Weights of a small GPT-style language model, trained from scratch on English Wikipedia: 15 layers, 7 heads of 64 (1 for keys and values).
MLP neurons of a small language model. Each row is named by its layer, matrix (gate and up: input weights) and neuron, and shows model dimensions 149-297. Each number is 128 + 24 x the weight over its row's rms, rounded and kept within 0 to 255. Numbers have three digits each. A neuron's up and down rows have the sign that makes its largest values positive.
A block is one neuron, or neurons of one layer that tend to fire together. After each block is what it responds to, as a language model described it from the Wikipedia text at the highest values.

L7.gate352:134148151124118131116113109141116133096184158152081088084129151108093107126079148131106167107138133062161116148146090142160132101106104131129118123160147094108134146121126111136121093136097133156143105152113128206141106139136095125116149119101186141145122126148081113159123117133122159167132109161140141114128130152123127101102108124168134108122148127135110165083155124129138127119138112141098142088135158154104153148141171096140120145114121115135
L7.up352:072114145127139114107121110162128100146185103156058117112145129108133116125089089083112139122131126107112131102163104080140146169130092098112146134145150085065099118127143126123087099145116120122085116128112108115110098147133095134143157138143142117163095122125129124100108098110163130080077136159131129125134146114132137122114094126107121121121129124127158132115094115151050117109131087118114146158095140161078136103114124094159137100134164107118
L7.gate898:129130124118090130134109123097108142110143141102144155107121154141098123119134124101128127156161103109121111123128151166107126059139125116142116087129161147104087168147081114137103107135118118141111095157115107107155163155157144119190143131109166117169151142117083097062135137125117119146118143121107126163155161143124118100105103176098119120156110142150108143099194111093136108118124147142136126143196159112138141102081141150131143136131137138128
L7.up898:128130137142084152195146121097132135151140150121131129123103121112081154115159136090137163142131142104151113122121137143156134092118139123146115097132126154085123157119077137104113120139101130159078103117138133107132138134174117100160117102105154083161149110121088075094118133128130103123102125133152134154125154148132133086096101191110120125166140150145104125124156118118090119116135150156155128169151152166111124095109129145146151150093127094123
L7.gate1022:108123160159120140155116119109127161083161139118125165070142103111086118140103084153136179110121137131154128144132091111124147175055142158120116117144109108105117141159077173121113116107132127162084112153152150117142100144131160063112111126103151119119160092144114073116088119083067161145102135151096107122133121160123134118126153135133122149090160096173136130128128161107148092162145085113131108148135177142143147127131135164130160129126167096120
L7.up1022:108108071128067105107160155071109154157110147153129121124130161162134105162154133120169110132104107162102156146159162192160150118128130135111108104121125091098122077155112164155155132118162108115153089101144153108106114147138134082154120122153139130098103134094133125109134112116105077079115135135079139158114104149147113125155161166151145095116163080146136180165135133114122156172129204129110113103116134176145117117127157142113148112108074134111
L7.gate1207:169128128136168139083140087158081124122103144109106135125084157144122101097128116127125131145126123121110118113142071150135129134100121197091114129132095125115127160145117113165150073148102139123119152156127115152141066134119082134174158167079123064127096125131125122137119090135132128151068119171092098083150113119128103177144116165139150145120161143143132160142173149124149080111129125101150148124112178108124083130142092118107141122120158084126
L7.up1207:095093131084127150138141088114128108114169172137148144162182171117114155096167140105116122138144148136140092144139132140158096145092112107126125139138158131094144114145160148192128137148087082131126089128135083156139091146138157151147098092134099152193149164139103131098125146118127113117140151150101120124095098141101146147128134173117101132096134132126080113107102159110126119093134182098125119142100127182152128134135147141150110160090115055155
Responds to: Sentence-final periods

L11.gate139:144098130145167159112143148139155130071157128149101160094144141085128071114107112102126138120130080125134106115130121146137113128121128133142119146098151150117131108137132158144152133157149140153126124088141132118122092119131148152122106096109123144108178151155128110093127174098110139123120124140151116114143119083166177162158102126106140107111096172141175166109106134117102109170120152110147153087121090118184095158152138132146169126071132157116
L11.up139:139148135166122103176143132087102133142133125151121134116111163173134092111154142097127104092155129131101087158159150136117073115096077127146141085128086139117127117131103169143121149109112146131108144117141138161124088133140108157110143145132135171110154130138129120088104149147139154107106160134128133119141125127108165078159126096116141123109132131123150118123138163092124122109084101101141167132163116108136117110153163152148138116139084103174
L11.gate157:112115106099140096106140140094183144102119148109115123160149121143108087149116151111137122151154078123092147132076136087134094105171116128154133108118145124103120103137110167163161099155109117185128108130147166079143129122138075089130103160131156119122150140160136169143104120123125182115073072113141168130128162107112149121141155125100117114127114147122124098123170132109141088127118121100102126118147080131114152076099133131103119125110156137108
L11.up157:119158119148141107099142116126190124126136117102141107174135084122137106163127147143167112131127130112076070118122133047115149102172139127136156112119133112074129088182153096111172067153134075099159143159131112103119093133145110143127127123123108154136127114135098120139169124110143147127140129128098126156139126084118098102130090118155103105085188116098082137120126131104104107096133166107125122120109141173142147120123112122138133099161155157117
L11.gate202:157124087141115118139140119161118099119138072114110132161144121138145114131053109138115123138107130079138107145109069117146129139112117129146112106129170126103117113072123106084166081114116116177135146104157113153166108108147126102126117135125079103133119097126131152108103142135111179120118164132112125139132090123165136121121142161151115127105128094092136153183161148131089103136139109147162135096147098126159123125093101138163103121102157140109
L11.up202:130133110146145173118150155124128111099068126109136151137160136061117155095118109128143076129075111126166170121113121127169111155158125137113058168110127133079122147143172080129147133160124155141144159093111120093133124184100071104147140132129119118114110115125118164122162115134170154129123155147149159118156153131126082121115138140144137117168151155114108071072130143119127147172091147150104163112156128149136172131114108108172117134120141113150
L11.gate227:070120164090115165144160111095092097112133138127139106127117106096119130142094128106149165132128113124142116137150094152106172105163146099127124146146134153164116141144105152127112123134082159125162154107120080171138134128152127111124108122125125156139130105156130146168163140146116158109081147107105136102144136108130126134137110173143099116119179105118109091129208132121111136101125086156130082184131138136132119129173147164106112111143138087120
L11.up227:118111111068160135118139066145108107163141133145126109077123118122130072124111162140110137106152172090148123132152096081150139100133111104116127142118157112130133117154141114151142095084181107104144128081111118120152113146111134098096131151134144144123128126134128209150151162158144124119109122144127170140136094081112133141096152134126105081085156079112153115113156144150128144095143152126163134149095130114069169052107162113112116138076131160122
L11.gate254:135104107098096156124089141130120154124119097131110116133154105157141130144117125121124170096150126105084164108114118088159144166107181166155124074154109115074101120115137130102157142134132126186113158091103136119120110126126110105133081072107152165120113152129106144130112126143111136155138109101134142129117082127137116097163129117147163126107177110128119168108141103132131150175118134139146141116146132201138113131123132142098105126133141119134
L11.up254:164132155107119174124147154098121175161102122149107129142143101116129138128060120136137125143142113105119160141116118127115162106106118141123104118108118124064162057106158122127149138127121134108132125133116154101109134112131140108157109115103073115129159129129099115170126129095154178137129132098131143125135112117141145125117116135144129109123151109136132152111118144174110111173143139105157125172108152166115113131144149123118127158113137140127
L11.gate361:147154070093134143077140101097135152090152123128112122126165142138116135154165113131162166147143089084103129101116116122144104109096161136098115135115152129131153108156117116109098147157158128120124170131158131172131153089111123110135089136136133133130150099121113138094120180127178127088126163132149103116159142139176081129134144114087141143115115123122134140128070126134110103099156148143115098104159100110110064132094141152099093109109118134111
L11.up361:161114132119135143127149153106164128104138163146139103174135161128107111123140179100126111091120117162134112117076138110107129120129164118111104111105119171069103094125126164117116165126124101128125126101129184141128141071154134114127091072152122140119094098122159159100180157135143162135088129147171143151121135130111164133103177124065135142113113130069135108107171129126105084191141100137129161166131108124163104112120185112127148101097068142131
L11.gate454:110141159116138120072162169153148108098117094135106164096100129156095130146155163127164138137094142143149146158103148119137107149149124142122149113118150064117145148147087189111141107132106101172177148121130132111122116163117079090112133063088157154134150101085137148171153133116156122150137149164129138134133106120145153129136115141094104106112076096112168092137098145105096123149148151083109121113102129123142144109142133134142119105118097135149
L11.up454:126108133138101111132138125168163103131147137096106100084116137113112146140162103116147182108133158088084099146137120158138169132103152082151101130096122144179134140164117150144123109157176114127157103100144109118087106100148125102121163137146153133126137111097157131143055112167108125157132107131134138102102114152153127141126132113096125132088156140164125099114151144111147130116119154084118108143161094085141118126123111136147096107112048121136
L11.gate477:109156124118106101135120084113121092138063133073149108150136072104105129133124137094118132117137131182103139152124123132132093123172132143174130128103113146087113133152144127151149120161114143162152152128111099114114172061142107106103134074142073132091067130148117164134142120141120115107126149142116167136147078110161107116147095132102122171090159153121126116152134129145101155164115111141118103143154086125147118095104158144140089094164152107096
L11.up477:123160095115130093096101095151119108080099094132156131131145096117120159128106117141134101126134097132069134110134149113120135129091164137181152149185141137128104148153117146136153134123126121173144165115145121110093141141138141147160125151146126092116146160103128088162133122109132138124159094133155095115112173103142103148099087167121098097121149098153154132099151135142111114097133134114126101130088116128110104137124167138141141102112102090089
L11.gate614:166161121135085101110144112133158136130127106147150180159138086141175140166074132114145089117135124079110113129106096134111131124106131125143116126133143117147151119158088110137137146159128128145160112121123096111142143159167091100120176088124133141126090153155147095155115164112106162107111110139133141147118133153122150135094162140083179091111109159090098133080176137124088114134133138128192151115147101152140123069130136158156110126108168110082
L11.up614:140173157123162174119129129137140165165088154134124105146134112153124111118097142067141093109114074150111100074142153115114157123132120139128147140138118147132113090142086129117124082133133087167151158124127119130106098135157086128147122142117124146151133095113159114151088147118108165107143143116127118155130103128148101142122157115135167133095097188103103133087079125109099133159115121117184155173155091177171113100108144124101097137143140101138
L11.gate621:127089128142133123125139161158199126119140113142104114171158129135125126183145126134098139132143128123077148148121125096140102123106167118093092084088154113082136120152104081172102060142128124037130148144114116146126144129159090112133114133139130170149120102138102145155134091158158135122148139147132163130118116148141138147104129104134128136070133137120126104130132142143102206077127159179132156117130129139160117169106096147106112167146157134090
L11.up621:159116154152107144149110086133151115133133155130059127119170122171111152163141136065131131102154134098111138136087117107134126177090128117120146144118089102116170106118131117123084080191138147108165131137132165124118099069117134080131122184143122114107150148138100109121140107148149130137121119176173143116101096109112151151113124125139169142127125132108113128122138113117126149082136123156161109146117177147138157118114094139105112107112144112125
L11.gate675:084116102110146146147104137143124152135112104110133140088122164098153135146148134067166097158147120139125146171082135112111075175114116160138141134188173158086156132126104162127141112163160068118092122113127091094113110081141122091164144108141103114153123115085098089153114136132124145150112152111114144127108134107169157148146142186120143104102104140125112130106138144181119144121121135151130132110156107111110142124143093057117130163134116136102
L11.up675:123172109091192126127132104153121135086151119148126158127109126124120162129133131126138132085128072120147131123141132117084131136115124163153111117120117133097137140117139126158131127107129146127128099119098110067163117125101138165094118090148140129135139131112127100146154108085131122106082101146094101153087103128118146169108143144119088090148119142150144123148122132111141121120131107163132148111176155116163092124114109142146087156143145148134
L11.gate743:114113137087167122102141131086147111153134108123128106144158142134123094177155134133155096141078143138113137118147121119096150147117119095123095139120158108113140096118122166101116147117118106145113108087113139128098126134110113108105140156121113088115155107101112116183125098117124128153127139129123082146129137159146133141143162095112080144092070129139115149137175147137136146109148092134144101145115151122139124123121121137121121117106128140120
L11.up743:143135125085134150122101138106144113120136124112153175137157099133130118146165107115107153135183162140098123087100144095103131089113088122136101124102118156166141117126151120133156147122143123119051135098097149147124119108170154118149176093142137160131122132086124148104124159100126167112142124143125134166134138150158083147149136145125127149112109102133149132145129120115113151123143093110153128112125110113142136040120194150097103100104092084106
L11.gate848:099139110065170151080110094115163156134106163134100139156100115182128142149158118100111176152140123154115153107105116094112132167097133117133147123118173131087124103143142126132112115129126123103137147105069157120132097084130112136129137152142126122157153158105127105157135135144099118079105123138103120148136132111109096145123129121149120100110076130132151154116083184076161134110123127160152171147117112110142120116096159100038083168126117142111
L11.up848:104172085138116104109109114088134128132144103113102144142126095129161151174113165148121109155168115143140188139113115101082123145137149145152094112124162121092128128158131158170108065142111100129114116137105165155151137069122077106125138171133112155113116163117096129142146112167132113130106153140126173104166152107147127159145136168113161106088101124075141105140109140127142115126120138160132123107143138131103115126092173132102085100144131146133
L11.gate960:162155115101135103112154126147160092104150123148081159166139149127137116180160136142157145080143136135153153124110124135106112141097112105152110112109151137075147118142113154166151132113163137116136113123102113094132109095121120121105101082136179103111072113076144124113103123124137159121102120121165119174126125100102119123128164138126165137101123117122161141158153158130110107106105089129133116159106120127155102092112177129116123145158127149136
L11.up960:145163120128135139089180123163123119091123137137094123127115128105119177170132113108155150100092091102142168146121134151149111102120117125142134111126116150102112165132153156117146119164107132118110105107093130089117144128107131060102129126110146091097118104112119141104131133072137114135146133101125139147124145129129126110119153160102159154101153111131123123100196157103127141129118095129161115146138080119112098112131157160133140114111104102100
L11.gate1111:161137105143132139134065139146099116137147122101158096144100104154090107112090145129109123122086109159117117138097126167140122115149114071141142097109078126096191071127088128125065148117146127127139129123136094137112158106159143140140140114113127136104139084167147154127121118119120153134114103148158166153137120079197123164133167187126120142144131109151149126134147141098137089184111123086095114121162150106139140119100130126135064101125111137073
L11.up1111:125091122085083116146110151155142128109097127112127120132130083119118163127112110092129164129147146134127133133102093124117156109164107179125161109135084166129137096139089118171143108092103144127151154104135144128139123094112089102146124089153107130090078141115130136153120112154091139135145133162093138137165133138149142126157123165150117107095083096103136186113141103120146152131137126127170131077129121130117108100152141144127137114132100118168
L11.gate1118:155110111136123144158142136125118090114145076115089180145156150150141135162147138130142120135101165091137135191134115104126157134101141147124122088152147117146135182139127118146110114158147097145153112151142146119135111147110119130162130129155124178102126127169070173184138119165155149136149145139139150116137137125097125160118161137153126119145128127126108121141147137192128114088120180119143122151150120113151143111116134156122128128134191106111
L11.up1118:110146094129127147109141137122093118105148097081110127126129116151139129152108117124140122132187137086153140200124132105087102149115088124121110125143133109115141134139143166154139120199125080134135136107133173130100121120128139136129150139149124153143115146178122179134167121151123158117131134150135153121137166124131096147143159180167148140140170101125148147109112115164137141113153142118143127142131130109086122165145157132139118162153161104080
Responds to: Modifier before head noun

L7.gate347:087117135135096099151129156079189147124152130146173122104096148100118111187103153124137114161149121121101140168120137133118140118131125115111140106142135116136127105144100124092138111133133153113138137074113144119091107111152092127166157124145133127140182130111131135157124163124119111107143143137097121132131133090136103139136111113111167057100121131127103130132198159107160133114112157141129165101094108135113148105129144125143086093125126112171
L7.up347:162177093147139146076105144141101128150102104120103129155104149111125125148207145125141166168145127141109121158125161107110141111099094099115103145125096067140134142130087119126172145150106113132109150118163123120124126114157114121110158110119097137118124162144077141148146080138116119124095162118107156127132175143106101125126125127111165124163132132122116111141150133099077142084146160158164088151140119113117079088147185146151129132132108147130
L7.gate421:178102145124144164083127068121172134157130105132133148069095146163143153151150111093129137151158103134087123156142090135121134097146104099145187126163098142147104130105142118161141149131093097146136107125111139101142120112121162083114106110120107105154120134146146137123111133135092105135146139093161137153142117125129114085129166122145126193157150134121106123131112130095152107179125133125119109158153153150135079089091128098173171127116071160118
L7.up421:158137109126090155164141107108164159092150042118137101156161130148113125151123104161133155148144142126121155111138164115144112155124133154116066128150135122122126171140097144144099139133097093113107134101140147138132162146100109075146108122169147111108133155121117118078139117125127119136133132139141141148154097084126150158133115115143140114139120140110106089121134166139163107115109148158170130141131085076093159222091144111162153130120070143122
L7.gate933:160151138096103144109134104133151130142149132181112128137132095147121129187160140130135150104133150130116181149117105089129123109161171117131130154084130090131104167133121160095106049112133110155107147115138143084110122094124076108135098106111140170137140137134116129100078136101145140120108141129096148157095159131117118144119090096096165135134089163103117125106141166097128106114130132120115148136125095109138120073081173130172120141132170115124
L7.up933:109144102146133118121136123137116125168142090146160115118109139184141146187161122123118163063123103113137174152147143099091149136151144110112110125108117078131118116136139154145160070137142114167135151116112177148099154144153086093131157145093121121155155209127147130101099129123139141116165122145188115159127108145131114107125142121113156112130094181116102154102133147112126076119137159155164138165113127130154097124093099120075158129126117101157
L7.gate1117:144144145177151095082180110092108138167131122113109104128144120139122116156148142147112171139154144134115122140102131086113101122120146111106112140099121094124143125120162150147093100165144151151127133104134169160128146115127114153093125088121119110119117152137069141146160137103109084081136126129124120135093142109136166085103081113122093144096110158139111187096123159114154126139135140122096103135132133141159124116144168154099153143142109116162
L7.up1117:136136104158075105118129080161133111115154127117153136119131115153130106094122096132128159129113117128129112176095138146182150185131078138088132152178113119115112125123076106116131107158134084122093115120116130148078186137152115127143100140142129099070127103152134134155146125127145145166129056183139130153142117119137151096143130138097153179096117171147112123094134175115174117109176138130144102147133116147154121099093165130135137133126103145132
Responds to: Modifier-completing suffixes

L8.gate556:162148115101107149144120128094131100135118088129113134112129110104110147126122143095127131123124091129141135139153140159091162119129110117136116122138170108120119157129132078137082141105096158150131145131137105164114152126132100144141168165133131109128126121124063158152133120077140131141132063103106135131108108117133140116090113143150142156151116162150159123096107158161143103108126131097138142119090113141125125183091132150153156128137138098076
L8.up556:099102171129164104116058149146153166109165149155139114102140104124119098105111111122133129138158078117152133095144155130105107089081170106142120137140127129102139163104098136142115101128132120133153115160115145143136147146139125143078141144102112127130128161134110118142161081114110150113126093165130118124160118128163083139102091121121145117128158150123159071106080061132109147132125115154142125113150173107116146120178143139116129160121091154133
Responds to: Sentence and section ends

L8.gate303:129186132098121128119152135106146116120160130151149132103138143108134114173146135127104179154098108106154116105099111128109164100173122099156148102093131098099114118148114154143165097138110084114161072138139130114132105106121097108136113141112145121136101131128136140152119114126138146130122120143110145146164157110120100120124123126101129123140116117107116112136191144124127139107134151138068150128128112181133150093094174146130081126131128145109
L8.up303:138156134126116118079150117134189149115104129154132119135125134138119169147145121090138127137115124153156172147076098125154141104126160109144134114125104103136147164108124105154130118136127088102146141180108141160148159109151106078144081162122162150129113110085094179122124125062153123140154083165125175132107120128140085119141121108081152135129161120106106110105159157132109113152154135088109102133143129154118139092127149148115084145124091106144
Responds to: Adjective-forming suffix endings

L11.gate204:149107128080081142161093119112144107133135095136120072112139123087106097130121103115082095113128123152106153118151126112138147078111134175109154129095115124115145152118143179143104112147113161109099110132129128146136087101126112124131095101143188128121145118095073221137112152148150101146156113147127081134166131111116120120134114124130105167149110109105176149148126125124109116134126119071153111139175134162143135141087117138102097128161122137102
L11.up204:156145139148100110153110152102119139127137108107120124114151106122120132126088125146115143128134119138121135151125138133125131121122166144137109103177106125093118180088149105100116129118109142140094143132122160159093103125159120132138119172174151114113152148111081115114138159089135152122179127117094160153115134140112126113129124123136111104144135122152096122119176108120145102134156166096137126095159149105126154047129147112138103149153124098183
L11.gate248:137123163122142130103126109130155095120100131137121138117125128138109139129145123123135130114133178119082132162115136111151103100136110090098132108095148097126135138156134090172118185122156122132179136124185137144124131129106082115134155135138094099110135116148103152140139141093134121066117130138135159162147126130111151152118172113137112133080157157120130137126131100149138140136103136131113115158149175137154115175130123142100157141108127129141
L11.up248:147118119107148146168146133090131134120112122141121137146139128127120089119156113139108150103149086105113149119137134135167082153133147158169164147133138172093121098128093121153126137143188137108157112122172105180097143107160153119090095145134076102155143125165132115116081133125091163134118130147144134122078138116114143149162134079103109138142166151101142155147164100148114195145149132094116127152137153125123146152121099146126133117134141133174
L11.gate458:131153184113151161152135160140140163122145151128157115156134111135145157153061158065147116137117126136120094143110126118141107100167155141149144150092149109091124144160099147112157103121090105134081121108120140143092109123144130083152127157081134106111186111126125127139175114108112122161137096126161126181161129184146101107119115089095142117159121171104159090165196168150088118140132127125147131121119135118087098128145135167112093124127118094138
L11.up458:150127145151167150111151153170157081153163159127145142112142153134114124094159125144148169131111145118117073165093157149145094162120134118122144158136160125110100127090120110127123147140083114098135140129121127086114149097120079110118084143141120105118142148081102151147141137125119134119123138150187149104144168115095135165092150110080099117079097106144120090167133153150105106123119116083177125144133107115100117069111167137136122124134106128143
L11.gate508:129122171092140183142113114087128122142134148133126132133159123100135145127126105126145106101143116141116138099142137106119138060134149108158087162080069133137118145154112162125126167111130138124085130144118124129128094113149127121092168113116095110068186140119153087175146111142130136160100141102119126165113136156174114136147132098120104123124141106131103125130090105137172145119153130123098106134150114089142112093133113128098082135153135142146
L11.up508:084124142111134147111127115084168133138108152107111095141144117155083145098130123133113115149104077159132113174120127135130108142144107129141132103132080180109117110140148135111135131108159129159160148112139137123112110092161108121112147137135130208086133107098121175123128111118096088153090072126116167223131110173147129101091135115136127137093122106106099165160126114138105099179129189111134108087141124120113109120102104155102125118144117158091
L11.gate523:096091116097117083113110142102138126133128103123141124131127140136107129157142136153131150115082146110113126151137124164134144139180143137109092134118125120159121142107119132124086158107111092134119149096136145173126157094150081139097129111109157139121142114138149117161097157147154130139147109106112132152120116135126120140095113110162169150155134173144151153124152123092144150118163169116133133119141099119095144158081162173130132177142120124144
L11.up523:152124101157161146079117107109095127118109115108111069111143075135117137155123102099079109168150120142134136140129174157092133108104131150119117168142108128127145108143140136099101145132126135141105179089145137104112130110120136182145154088148144104128119118146147111094156143093139122137131134129167168117145097130152109103131144128113131149155135123115126146155096152137139139074086140114115151123135142136157090135131094071141089121097179105103
L11.gate549:106137137134108143141154111074170109140094105132132112093151161159123142097150100127122133157115111163094109136141166111135138136168111098118180111144105114104126154112115111136151129155155137150150111147148155147104099119143120124127145141141118116124115142121142179148117129155117141127114075157125070160137139121125177126151149166170186157075148090115126102133141136102140107151135096105135129116160114145095129110125069090102137143180163164163
L11.up549:168128137167118104156136117120156137137148155102141153105077114127165105150140165082152150128086109183157148104080162071163119146156139088091130108153082137117115159130094167167122140174117114110162128137147094128105152111108139179148167125139171151110121132134096143124141119140105109113134149136080109112134134142123092110131144138097102127146124117124151129161126091093112156108190129091104119114079078135108076147151147137130129119161149108157
L11.gate585:126098136149090135094114152139132148126103104086123158126114123119127079139167136132104137076080147108188124126137129098078131112088072102126096088111138098098111091142085111146115153129122155102154131155144100113105086119118120122086101119098144113115112168125123099132150140108107115126161157121134098072122135105175132145135112111126116131093118134154124137142126140140141128103113158128130105107097143156143131129155126121106144160139091131115
L11.up585:136111155168124132133142177157195150149086115148125140135113141108123109103149123106131132096154138145102108133108125128185130122150120102146049107107105133076145108148126086120124113102127144110114146193165124119126130134177171121136110133154152133091108129143083100132121130152122132122104130147123121145107108123131103097136114135137142154035133104125126090147142144148129167136116161058114138120135138123147147145126120194141139118087154140136
L11.gate629:098107165103147123178146146115136130085188168117165182126147140115112146158129098111106167146118108120082121116107155152134133143076092153136150116160148121124111175113118134173115128150160157131126170145125118125149143160152123162148154127121117117134084156107127164141120098116144114084114090161114145160084091136145102139107115148122145135107149126109132164142169141166180153131115116126131107132146175141152085138116095153145088145124121123079
L11.up629:149124176111163127115111151116142119136153129113128129159129158156122151144159128069100155104144111109132111134130136154168113111148109128136138125164145128156129177101126142157119122136132149149179153141146196117168127139128091131129143157090102083137180153138100155108135140156101150135131140119135146075112130148122090104134124146128135088178184094160149152124124122127129134128120144154158088136126156112122138148105131108134131119121073112104
L11.gate708:108121169132118135098163111148130139112161162102128077153133139095084075123083125163095161100133140122093114150099136138148113150128120116105099148154110133116073158136145152152115075100107083132106166147147143157142139131146121130155155136101142121150112121116115136143160140108107115103126131118108146156144172114112097178094141141090122147151133174103134127132117107164146153151108104128117097079126145157115109121123147114135122120092095095119
L11.up708:134124164106135123141156119125153124168147159102136147125094101139126141124120135148152149099119131138143135134093138145086092125144093094138169104118173145125144164113117143158168131168126044121068087124128114125094140164129100106117130113089122131112131139130143111119130161109120112082141087149123116093119118107165104140120108130101114135110116144119100151127107137122133142159088093121114094143145144098165116126097098116122122176139097085069
L11.gate733:109132183114152146138143081165140099140139147121128129097118144097108109109126145130133131121116141145103086134127148127126159149151101119111100129095110164141144163141112113160145133126174157145098086116111094141139153114192119108118164173099103163096125111166098149110114117114084123093078104122141109164103152138135133169111133110153145143059098134084129126133088114111157123162108140139158116118120172126185128150109112130145092163138124148132
L11.up733:133149162138141124131132104138103126152134165162143108143160121101094134078071124149135149101083090132132104125130117131098132156136124179117121115102133144104103144123128118084151180115120158158138148145101129150180081177153172092131124148153142148130143134121150092137146114122096123149131110158124091121120108146132116106127149116127093103118104131082116126123158134113145119179092134158128084136161181124102102119117080105117093131138118122158
L11.gate736:175127129126133139118131130104133151179141141151120108107151129146111122134105088138154096164110129128163075135148094149123090100111134072139145154113171115109133146136140139112123151123157130121105124121135112126088123130137135135167131125144132124096126169155161096156101161140100142113127129166115100138137126094101134121099105151142116158148105133102142121122132166104139142136131133144151140117137147127074165130126100127119138165163111149098
L11.up736:179110139105108133136130160122129159114097139112145090090135075128124133146124150118111192187169126114155136125113129148124161134124139096159100175133128117095129115178148119105123152136146138112082137133135157118142138115144100082165119171160165122116144121158097051129138139150160143152132145101091121160147089151136169149135154137105125158119148107140128148126153175112143136137168141160120119122143106116121134146098107148115151144133091132147
L11.gate763:138137166117141148098123121124171059136144098115133132104107136104077135104171143145085108127096134130110124116144120101138144112126113145104137121160131145112098133106103139088153111138157097154110127125172118167131122092119127119191114110185167128121131116124099106108170124169109161124118150145118111130156144155128069123108108143116112175127136139117088112082170111144131116125157127155143132126101129114120140111141146127121151122106134122115
L11.up763:167130111115124127139159139130109118149147114139157089083118121179125112147064143122119081107146109149149143088138116131095152100147094114099141155102099171112116173140109156123155130128086146158132102117147114112140139131129124094141135125127163155133094163160152121136127141138122123145137123148097118143122106143145109095135128124161113140101106123120171102097161152152120101121142107110146145123135139144142101112135137106174112135171139136133
L11.gate895:133123154150111113138131105119122146124143123123139122143114113181112154119144169156153099115126142150174113113102123133134121137083119121113121136127122137159130138119102128093149097128151099134126102129119136090144067099162117196147112125140120144092142144124096109094111103127081117151123089137130128111126126106107142103114101108110142086162106135124175157134098122166093099112105144137152089124169130165067155146132142134104128150102127137086
L11.up895:154096118145117150124163120090114129138146125079139122142118137160119114142128130079114110120089139145184125139116119091138134103148107115133175106148140130111104175104143137071093126139151098151135116113132144132161164124086123105146107156151093126123148148147106097107121099120129176121162147087121094155104143142179120105100136150129149115161176134127136129126190126168139142107147090112134146131122160123106137112164134120172119128152161116129
L11.gate955:123126123139136108121113085083164127101091155140063135115106089154143117077136142093128144138141182169124096097152106110120139145122117129119162127094114149122109127097134125122142102118104078108151170138130125139108118119136128143140120109110147108149151140123122127115099171111124165066100134071109126098078156149142151136122152121094106145108104117141135086096166126098132161118084163134112122133141163161133142136128089125122122100121102120108
L11.up955:091147097137155127115106076113150113110125124092097108123132121089143125116110143113158151148127134126150112110098119106105132095128167091153125117097104070083099111104122151142128155092083125113127085116146157118096146085130105122166126086125112132101187116136098136103107135116112142142120142078147131121099124115155148124135114122139120085104110125139100117141188130123134129106122112107137126102121106162137080116114133129142168137146106132114
L11.gate994:172146170104095112130128129123148106124123167144155173136135099126162105104139171137096147150150090121124163138158107166166105137179141128148156179145081109120123153153144131114095127140127133138143145167140086126123123155135122133162133145164102141139126140160106113107136159169135184152080114150106134106145117157140123132107148092166181120094127125086133095121138135128142098129159132125084140095109139130121172125104084156127136111075139141106
L11.up994:113131101122122164109116147145159156202094082128102114132159133139125132130135073100145150112098111135177094155099175100146153127134144117173085091142166107127102097128128126138160133122133128107140136147118151127142101079126115098144146142175145132114147142127138177124125118082118111154139143125203095189149101108158130092141116151116133149093126099122114127127152108159093151110107139110166135117152124126117122126125150173135125176150135120161
L11.gate1196:162132170101110113200144151108140161159097128118107127111109094120122117100138127167124104143140145132149096116123132167125112138163103103119133140122137124112106138099101161105120125152135134152088125117110154124112084116140117158144073083101115116146124151099074082125163100108112101109120121161118121100115118138139097116104097133127131127156164146114093142129164117126106095112118156115113131142118149135093117114119077115117180160153088127131
L11.up1196:161107118118100126167140084131161116128147113106164149160114113148135073149080155160113132130091123115097174115137098128105121126144107101126112073086140082155131147145092185145141116140159106141105090136112120132121148143076101137145179158160159160116113136160109129178127102113122145120146144139089114129125142113135148128114102107109145120106170125132139145126203104135118104145106128067091121086175147087121124126135113105140152124146129173093
Responds to: Phrase-final punctuation, coordinate minutes